{
  "num_key_value_heads": 4,
  "norm": "layernorm",
  "positions": "rope",
  "rope_fraction": 0.25,
  "qk_norm": false,
  "init": "normal",
  "init_std_up": 0.0162,
  "optimizer": "adamw",
  "learning_rate": 0.000598,
  "beta1": 0.95,
  "weight_decay": 0.38,
  "schedule": "wsd",
  "decay_shape": "sqrt",
  "batch_tokens": 131072,
  "max_seq_len": 1024
}
MLP neurons of a small language model. Each row is named by its layer, matrix (up: input weights) and neuron, and shows model dimensions 400-495. Each number is 200 + 20 x the weight over its row's rms, rounded and kept within 0 to 999.
After each neuron's rows, "fires in" lists the words (lower case) most often at its 100 highest values on Wikipedia text that the model never trained on. A number after a token or word is its count.

L5.up2180,211,193,209,239,214,202,206,177,193,217,237,226,177,166,193,200,174,203,186,192,220,181,184,200,185,198,208,214,184,182,171,225,173,232,181,200,178,202,168,199,216,237,194,179,208,183,187,213,204,197,206,193,205,179,205,232,220,190,206,184,204,199,196,211,215,189,202,203,187,213,202,170,187,183,191,188,217,174,216,189,187,215,195,217,200,236,198,184,166,183,247,208,220,191,180,202
fires in: "suzuki" 29, "of" 12, "in" 9, "rochdale" 6, "minneapolis" 4, "vol" 4

L5.up1303,200,229,209,189,179,233,189,201,154,206,235,190,212,173,219,220,212,250,202,186,179,184,199,209,170,221,221,161,169,198,186,235,201,182,202,227,180,213,189,200,192,204,201,180,180,210,163,190,192,215,185,191,202,252,238,237,182,228,187,157,190,187,207,172,198,202,190,205,201,190,191,190,186,199,200,200,182,216,216,194,194,151,193,202,226,188,170,223,206,239,225,210,190,223,193,214
fires in: "by" 26, "against" 12, "with" 9, "to" 7, "of" 7, "between" 5

L5.up1027,197,217,204,216,179,199,223,170,210,199,224,208,197,168,201,181,166,195,154,200,196,212,206,192,211,208,196,160,216,201,222,167,238,220,219,160,171,240,226,217,186,222,233,207,203,219,194,205,197,209,201,191,237,249,224,216,148,207,190,182,202,166,201,190,213,230,190,198,231,234,183,210,176,179,217,199,207,188,203,174,211,199,206,210,211,206,193,204,179,208,198,183,193,194,205,193
fires in: "an" 25, "father" 12, "it" 9, "himself" 6

L5.up392,199,170,201,177,217,212,210,185,204,187,231,213,194,211,187,178,194,176,215,217,201,194,168,227,185,205,217,196,196,226,209,214,182,205,219,250,165,195,170,221,211,236,202,174,209,195,230,219,223,199,216,183,186,207,229,196,212,155,187,228,181,197,193,198,201,203,177,188,181,184,219,172,225,199,176,217,167,187,241,192,189,229,221,209,195,222,195,168,223,203,166,179,193,187,215,181
fires in: "which" 16, "to" 13, "would" 9, "can" 9, "has" 7

L5.up1686,193,216,218,194,195,212,191,189,173,171,213,177,212,184,182,213,174,221,195,201,185,183,206,194,172,203,206,209,167,212,225,243,183,203,195,206,169,203,193,200,188,214,190,199,211,181,189,215,196,215,162,235,231,211,244,187,169,179,185,156,173,209,192,213,208,211,193,217,188,225,166,188,155,184,219,243,209,188,225,228,177,193,214,195,214,240,195,207,187,198,205,188,195,203,228,200
fires in: "of" 20, "from" 17, "in" 13, "attended" 6

L5.up345,208,206,205,187,172,171,206,152,195,185,233,197,212,194,189,182,211,191,213,153,215,154,204,210,225,202,209,186,185,156,227,185,193,255,217,182,202,236,192,191,225,192,224,190,187,249,183,216,200,212,247,170,204,181,207,161,191,181,158,206,194,172,194,189,184,192,217,217,200,182,221,196,215,180,176,182,214,176,175,200,189,198,200,232,189,185,149,228,183,160,205,169,183,188,221,206
fires in: "and" 28, "in" 9, "he" 7, "1991" 4, "2018" 4

L5.up2027,205,209,213,184,189,249,216,168,198,210,212,229,190,199,185,246,206,198,188,161,195,208,199,209,170,214,185,162,198,209,180,204,219,209,199,193,145,211,212,184,172,203,182,182,200,219,182,225,210,186,221,133,192,214,232,231,201,195,173,180,180,205,200,205,186,198,184,211,175,175,202,213,196,204,192,209,209,177,201,192,210,227,192,212,198,187,202,219,208,146,197,214,212,162,222,198
fires in: "of" 38, "to" 7, "by" 6, "with" 4

L5.up87,197,185,197,205,212,232,244,166,193,185,192,215,201,192,214,219,212,181,185,233,198,161,181,207,211,175,189,178,196,215,214,198,235,212,199,181,161,194,205,217,223,234,206,179,206,192,187,195,189,235,239,209,192,206,203,189,167,216,192,222,172,196,217,211,193,233,184,205,206,235,224,213,169,217,195,209,195,174,175,174,188,171,231,201,188,187,215,197,205,209,193,181,202,224,236,133
fires in: "born" 36, "from" 10, "1" 7, "to" 5, "0" 5, "maternal" 5

L5.up864,198,244,220,205,176,211,204,196,213,201,209,220,208,198,229,165,207,187,169,180,201,179,171,220,180,213,212,177,188,189,205,231,235,178,178,196,210,200,188,181,183,200,203,156,188,209,199,204,231,207,200,208,190,237,180,182,164,238,150,192,205,221,216,211,179,190,208,207,218,199,241,163,187,200,194,208,184,226,179,191,192,170,182,196,181,204,206,220,193,207,216,196,190,188,199,191
fires in: "this" 44, "s" 28, "that" 8

L5.up1400,212,179,232,203,153,223,192,202,178,229,195,184,214,202,194,215,204,224,206,210,228,205,209,180,224,212,140,207,191,225,219,191,226,201,187,186,190,209,224,215,170,226,222,223,201,197,174,180,215,187,218,242,195,219,186,225,197,207,219,210,163,176,193,205,237,183,207,205,194,225,218,213,170,219,170,220,217,231,185,226,198,197,219,209,211,171,209,177,211,218,209,180,198,199,189,212
fires in: "1" 31, "0" 19

L5.up1466,218,195,194,189,161,198,168,193,174,190,216,208,210,196,182,182,182,176,213,200,201,182,178,176,201,194,211,211,194,188,263,222,194,229,184,194,210,196,181,220,188,239,210,223,209,219,173,244,186,222,216,172,244,194,186,158,189,231,193,204,186,221,213,194,214,202,194,208,214,251,192,167,178,224,163,191,214,188,215,230,210,185,179,180,192,181,217,184,200,214,235,237,221,203,203,184
fires in: "and" 61

L5.up1770,202,226,183,220,191,230,192,154,218,181,218,221,186,187,198,205,209,190,203,193,203,198,176,234,183,201,223,187,189,217,226,221,182,200,183,239,205,184,221,186,206,196,253,199,214,212,196,180,190,232,179,212,189,165,213,194,193,185,215,180,210,192,207,195,190,187,202,224,166,196,219,167,191,176,198,168,224,214,175,232,200,212,185,201,221,213,176,218,177,225,241,164,214,217,204,202
fires in: "s" 38, "second" 6, "bomans" 6

L5.up2081,215,213,225,210,240,179,196,204,195,174,223,204,211,202,191,215,200,199,204,182,210,211,191,200,213,202,205,189,199,199,183,224,205,228,196,194,211,187,243,205,192,179,236,202,224,208,168,178,175,200,189,206,207,224,208,191,158,151,161,209,217,197,185,189,204,226,190,209,174,208,224,197,164,222,175,197,242,163,219,216,179,232,185,212,199,191,150,219,217,172,209,214,211,195,230,184
fires in: "1" 38, "0" 16, "2" 13, "football" 9, "3" 7

L5.up2055,229,192,212,218,209,242,215,192,175,205,214,203,211,227,184,248,226,209,201,197,184,194,174,207,186,187,199,208,198,197,205,210,207,202,177,235,211,192,218,203,178,241,225,180,194,168,186,228,190,199,193,207,210,187,196,181,180,167,208,209,217,193,212,184,199,192,186,178,176,179,176,219,153,197,207,190,196,184,182,189,179,215,190,234,201,192,210,198,189,198,218,201,213,208,190,175
fires in: "also" 16, "still" 12, "not" 10, "are" 6, "is" 6, "later" 4

L5.up290,191,185,223,208,209,198,189,211,164,218,193,181,186,160,199,217,168,191,237,171,214,190,260,186,201,181,203,203,168,224,201,197,231,173,199,206,201,187,231,199,194,235,196,178,217,186,214,214,199,224,229,162,174,212,217,237,200,205,174,195,196,214,213,199,201,243,209,206,225,213,230,201,207,210,193,204,216,200,183,194,205,186,217,237,205,208,168,196,212,185,214,189,209,196,184,184
fires in: "which" 18, "that" 16, "not" 13, "romania" 4

L5.up1278,200,230,214,176,178,235,195,186,209,184,216,188,202,183,190,163,223,209,194,183,210,167,201,207,194,213,228,194,199,187,213,209,219,216,184,210,208,197,213,218,222,185,184,173,203,199,191,203,182,200,230,189,210,217,214,154,189,223,173,176,195,191,204,167,204,201,182,223,182,167,193,217,202,151,144,225,222,208,194,191,156,190,207,227,173,228,205,200,208,201,225,181,191,195,201,170
fires in: "that" 20, "by" 9, "a" 9, "there" 7, "in" 6

L5.up498,189,214,205,215,182,203,196,187,198,193,210,223,194,216,216,184,173,237,230,201,204,207,232,196,160,203,190,158,192,208,193,190,191,184,188,242,155,179,199,187,196,240,180,199,170,207,178,205,260,201,199,191,162,227,194,231,228,201,171,187,187,218,210,200,204,189,168,173,190,224,215,221,200,211,212,200,209,210,229,210,211,193,191,194,202,228,200,218,190,211,200,216,206,214,171,191
fires in: "with" 44, "and" 8, "q" 6, "nr" 4, "qatar" 4

L5.up823,204,215,244,229,174,241,236,196,183,201,203,217,218,192,199,217,198,218,199,177,199,186,173,206,200,215,176,189,190,206,193,234,210,188,199,179,192,209,195,190,178,187,203,214,194,175,198,197,254,215,199,205,213,198,192,197,207,182,216,188,176,188,190,192,200,210,192,199,208,194,208,196,219,242,206,204,200,201,226,192,201,170,210,207,213,207,202,203,161,190,192,216,217,200,224,181
fires in: "on" 27, "a" 16, "to" 13, "of" 9, "in" 6

L5.up371,188,198,187,220,202,190,216,173,176,195,187,197,232,201,218,196,213,203,204,207,182,184,235,200,202,231,215,175,186,207,238,202,211,225,193,207,201,180,196,222,201,189,218,213,214,224,177,205,232,191,238,151,211,214,219,193,164,253,210,207,178,192,171,204,239,190,223,180,193,244,226,191,195,174,193,199,202,238,181,203,210,199,148,184,195,183,170,203,208,208,241,228,204,157,224,179
fires in: "and" 38, "as" 20, "or" 5

L5.up2241,229,192,230,208,188,193,182,211,211,182,199,183,196,199,184,188,230,212,188,186,203,207,160,174,231,208,189,195,211,170,220,197,186,182,178,197,177,164,222,210,185,230,208,215,206,230,211,225,212,235,195,202,208,239,253,191,150,202,171,160,179,201,214,180,191,217,216,170,169,211,216,208,215,195,186,194,219,229,185,202,200,177,170,200,214,161,193,214,190,183,208,250,220,182,187,182
fires in: "to" 82, "t" 7, "not" 4

L5.up1763,200,181,208,201,179,214,196,213,170,197,208,199,209,191,217,207,196,199,213,202,209,198,200,204,238,194,196,179,197,201,194,198,169,219,200,236,210,174,205,219,209,197,203,176,201,204,168,234,220,200,191,186,194,227,218,202,192,193,200,171,217,206,211,222,225,210,208,232,219,222,194,187,186,205,187,228,216,180,230,222,203,206,200,220,186,201,188,214,191,201,194,216,207,181,212,180
fires in: "to" 35, "who" 8, "they" 8, "t" 7, "she" 4, "would" 4

L5.up1771,200,219,194,172,221,196,219,166,212,179,186,194,224,182,184,206,206,218,163,211,216,179,160,246,222,215,210,172,229,204,220,210,243,235,210,229,165,210,209,201,206,182,215,185,184,245,200,197,188,249,195,159,192,204,221,217,188,201,185,165,186,219,222,178,216,210,226,194,217,201,171,206,197,184,213,215,176,219,219,198,197,202,220,193,187,199,206,203,205,227,217,164,206,166,222,204
fires in: "one" 26, "2" 11, "1" 9, "few" 5, "3" 4, "5" 4

L5.up1628,197,208,193,213,186,177,234,184,182,189,204,219,205,202,237,221,194,218,194,184,215,186,192,259,182,185,204,151,179,226,187,223,164,222,185,239,204,196,213,201,208,203,206,183,238,188,217,184,215,208,180,152,195,176,201,172,226,190,209,166,178,184,188,194,200,209,224,227,230,213,213,190,192,202,123,219,210,191,187,203,187,209,199,196,201,179,186,194,213,188,198,192,183,177,227,199
fires in: "1" 45, "2" 13, "6" 9, "8" 4, "would" 4

L5.up1060,187,202,218,225,205,205,193,193,173,196,210,222,172,214,194,191,200,235,216,176,187,194,193,194,205,231,228,192,200,208,201,195,203,202,220,246,209,227,220,204,193,208,190,208,241,214,179,200,213,195,221,230,223,190,198,172,202,200,205,202,190,200,202,181,198,209,220,234,169,177,187,188,190,225,238,216,194,187,181,219,176,187,234,212,181,224,206,199,188,206,176,212,225,192,209,213
fires in: "in" 21, "with" 19, "of" 9, "and" 7

L5.up769,167,242,234,202,188,197,215,194,173,208,228,189,214,184,197,169,206,207,169,190,217,200,192,209,155,199,215,236,167,201,211,192,194,197,205,208,211,167,188,210,189,200,193,176,189,182,189,222,172,184,211,179,215,252,203,197,169,205,199,175,220,197,205,208,205,172,231,178,152,212,178,162,188,200,164,209,186,206,230,197,209,182,188,232,228,207,219,202,192,180,216,217,204,183,202,199
fires in: "a" 99

L5.up2106,225,185,202,210,192,232,213,179,202,206,210,206,214,175,212,181,172,203,152,201,207,190,208,221,201,156,202,180,176,183,222,189,185,230,179,209,194,243,183,203,193,186,229,184,203,213,213,240,191,252,198,183,201,229,214,233,218,217,246,192,189,213,223,198,204,215,223,180,186,195,197,191,207,192,177,178,215,182,168,203,199,213,205,197,221,217,154,207,184,183,173,174,189,215,216,182
fires in: "a" 75

L5.up1699,187,220,238,191,205,185,191,187,194,203,209,204,199,225,206,204,207,218,197,192,171,188,198,208,174,205,212,216,220,171,159,211,181,188,183,238,197,198,209,175,194,209,208,195,215,198,174,197,194,183,197,165,215,198,232,181,198,188,213,181,196,187,207,216,171,207,224,213,183,194,205,205,197,187,191,203,174,215,197,221,213,175,200,204,190,164,156,222,185,192,220,186,195,188,195,218
fires in: "to" 57, "helped" 6, "of" 4, "in" 4

L5.up1768,214,174,224,203,188,205,209,185,173,196,186,199,245,208,228,193,185,203,162,207,190,185,194,197,198,191,214,200,197,196,197,208,230,174,166,170,219,221,183,189,214,190,215,222,178,188,186,228,221,207,179,221,204,184,209,183,197,201,152,174,170,139,176,179,192,200,199,221,224,172,210,195,211,188,186,216,199,184,226,186,193,192,191,225,204,231,193,209,185,201,247,184,196,219,216,199
fires in: "best" 20, "on" 11, "from" 9, "isbn" 5, "top" 5

L5.up669,207,177,194,187,164,194,215,220,203,176,239,235,224,216,179,253,173,232,195,183,223,161,175,231,223,194,221,177,213,218,210,200,178,188,228,200,210,195,151,247,183,203,195,193,182,207,206,220,165,220,167,195,208,216,191,188,171,196,185,226,154,198,179,189,187,223,203,208,147,223,162,213,185,195,184,218,196,195,196,209,164,195,185,170,180,177,183,189,201,222,221,187,217,200,200,215
fires in: "2" 26, "3" 10, "of" 7, "solidarity" 5, "neo" 4

L5.up1841,207,185,207,202,237,210,216,181,209,224,217,181,188,213,203,226,184,223,200,198,213,140,190,182,208,198,210,195,187,201,223,195,207,209,191,189,176,221,196,183,204,176,224,210,204,221,212,203,174,187,233,203,212,241,214,211,196,175,220,241,195,190,208,185,188,240,173,223,187,235,222,150,192,193,200,222,204,172,210,196,231,179,213,229,217,196,175,206,166,168,216,183,198,235,209,181
fires in: "from" 40, "for" 13, "to" 9, "of" 9, "in" 6, "until" 5

L5.up622,201,217,239,179,223,219,178,212,155,194,182,185,194,248,235,191,201,234,195,183,187,175,191,209,186,194,179,228,214,222,203,206,227,212,196,245,225,190,213,198,201,183,220,230,198,197,179,229,185,208,196,170,217,186,198,189,184,211,197,222,189,188,208,201,207,222,211,154,185,256,187,211,174,183,182,231,190,232,186,210,197,195,222,253,180,191,181,206,172,186,202,187,198,189,195,186
fires in: "and" 14, "following" 13, "which" 10, "that" 9, "of" 8, "to" 8

L5.up219,223,181,233,202,206,174,198,204,176,212,194,216,183,194,226,211,168,213,177,191,194,201,200,219,217,219,199,175,211,223,209,212,206,219,178,233,186,212,156,220,224,218,197,190,206,201,187,211,228,188,168,170,196,191,235,182,189,167,178,189,198,201,204,221,207,201,181,199,211,180,200,169,211,185,180,253,233,198,193,207,177,235,195,218,198,218,193,198,189,221,201,189,184,179,204,221
fires in: "which" 32, "it" 28, "who" 5, "that" 5, "he" 5

L5.up1627,195,185,164,179,199,189,188,194,199,204,199,200,227,205,203,199,189,220,198,183,191,205,202,182,155,197,186,215,191,186,187,188,200,195,217,254,172,194,203,158,181,198,202,173,206,210,192,160,210,218,217,150,181,216,235,206,215,187,151,184,212,212,168,191,184,226,183,187,206,212,216,238,198,183,199,207,209,212,193,186,215,237,181,190,201,229,197,229,182,202,196,187,192,223,212,195
fires in: "are" 21, "were" 14, "is" 11, "a" 5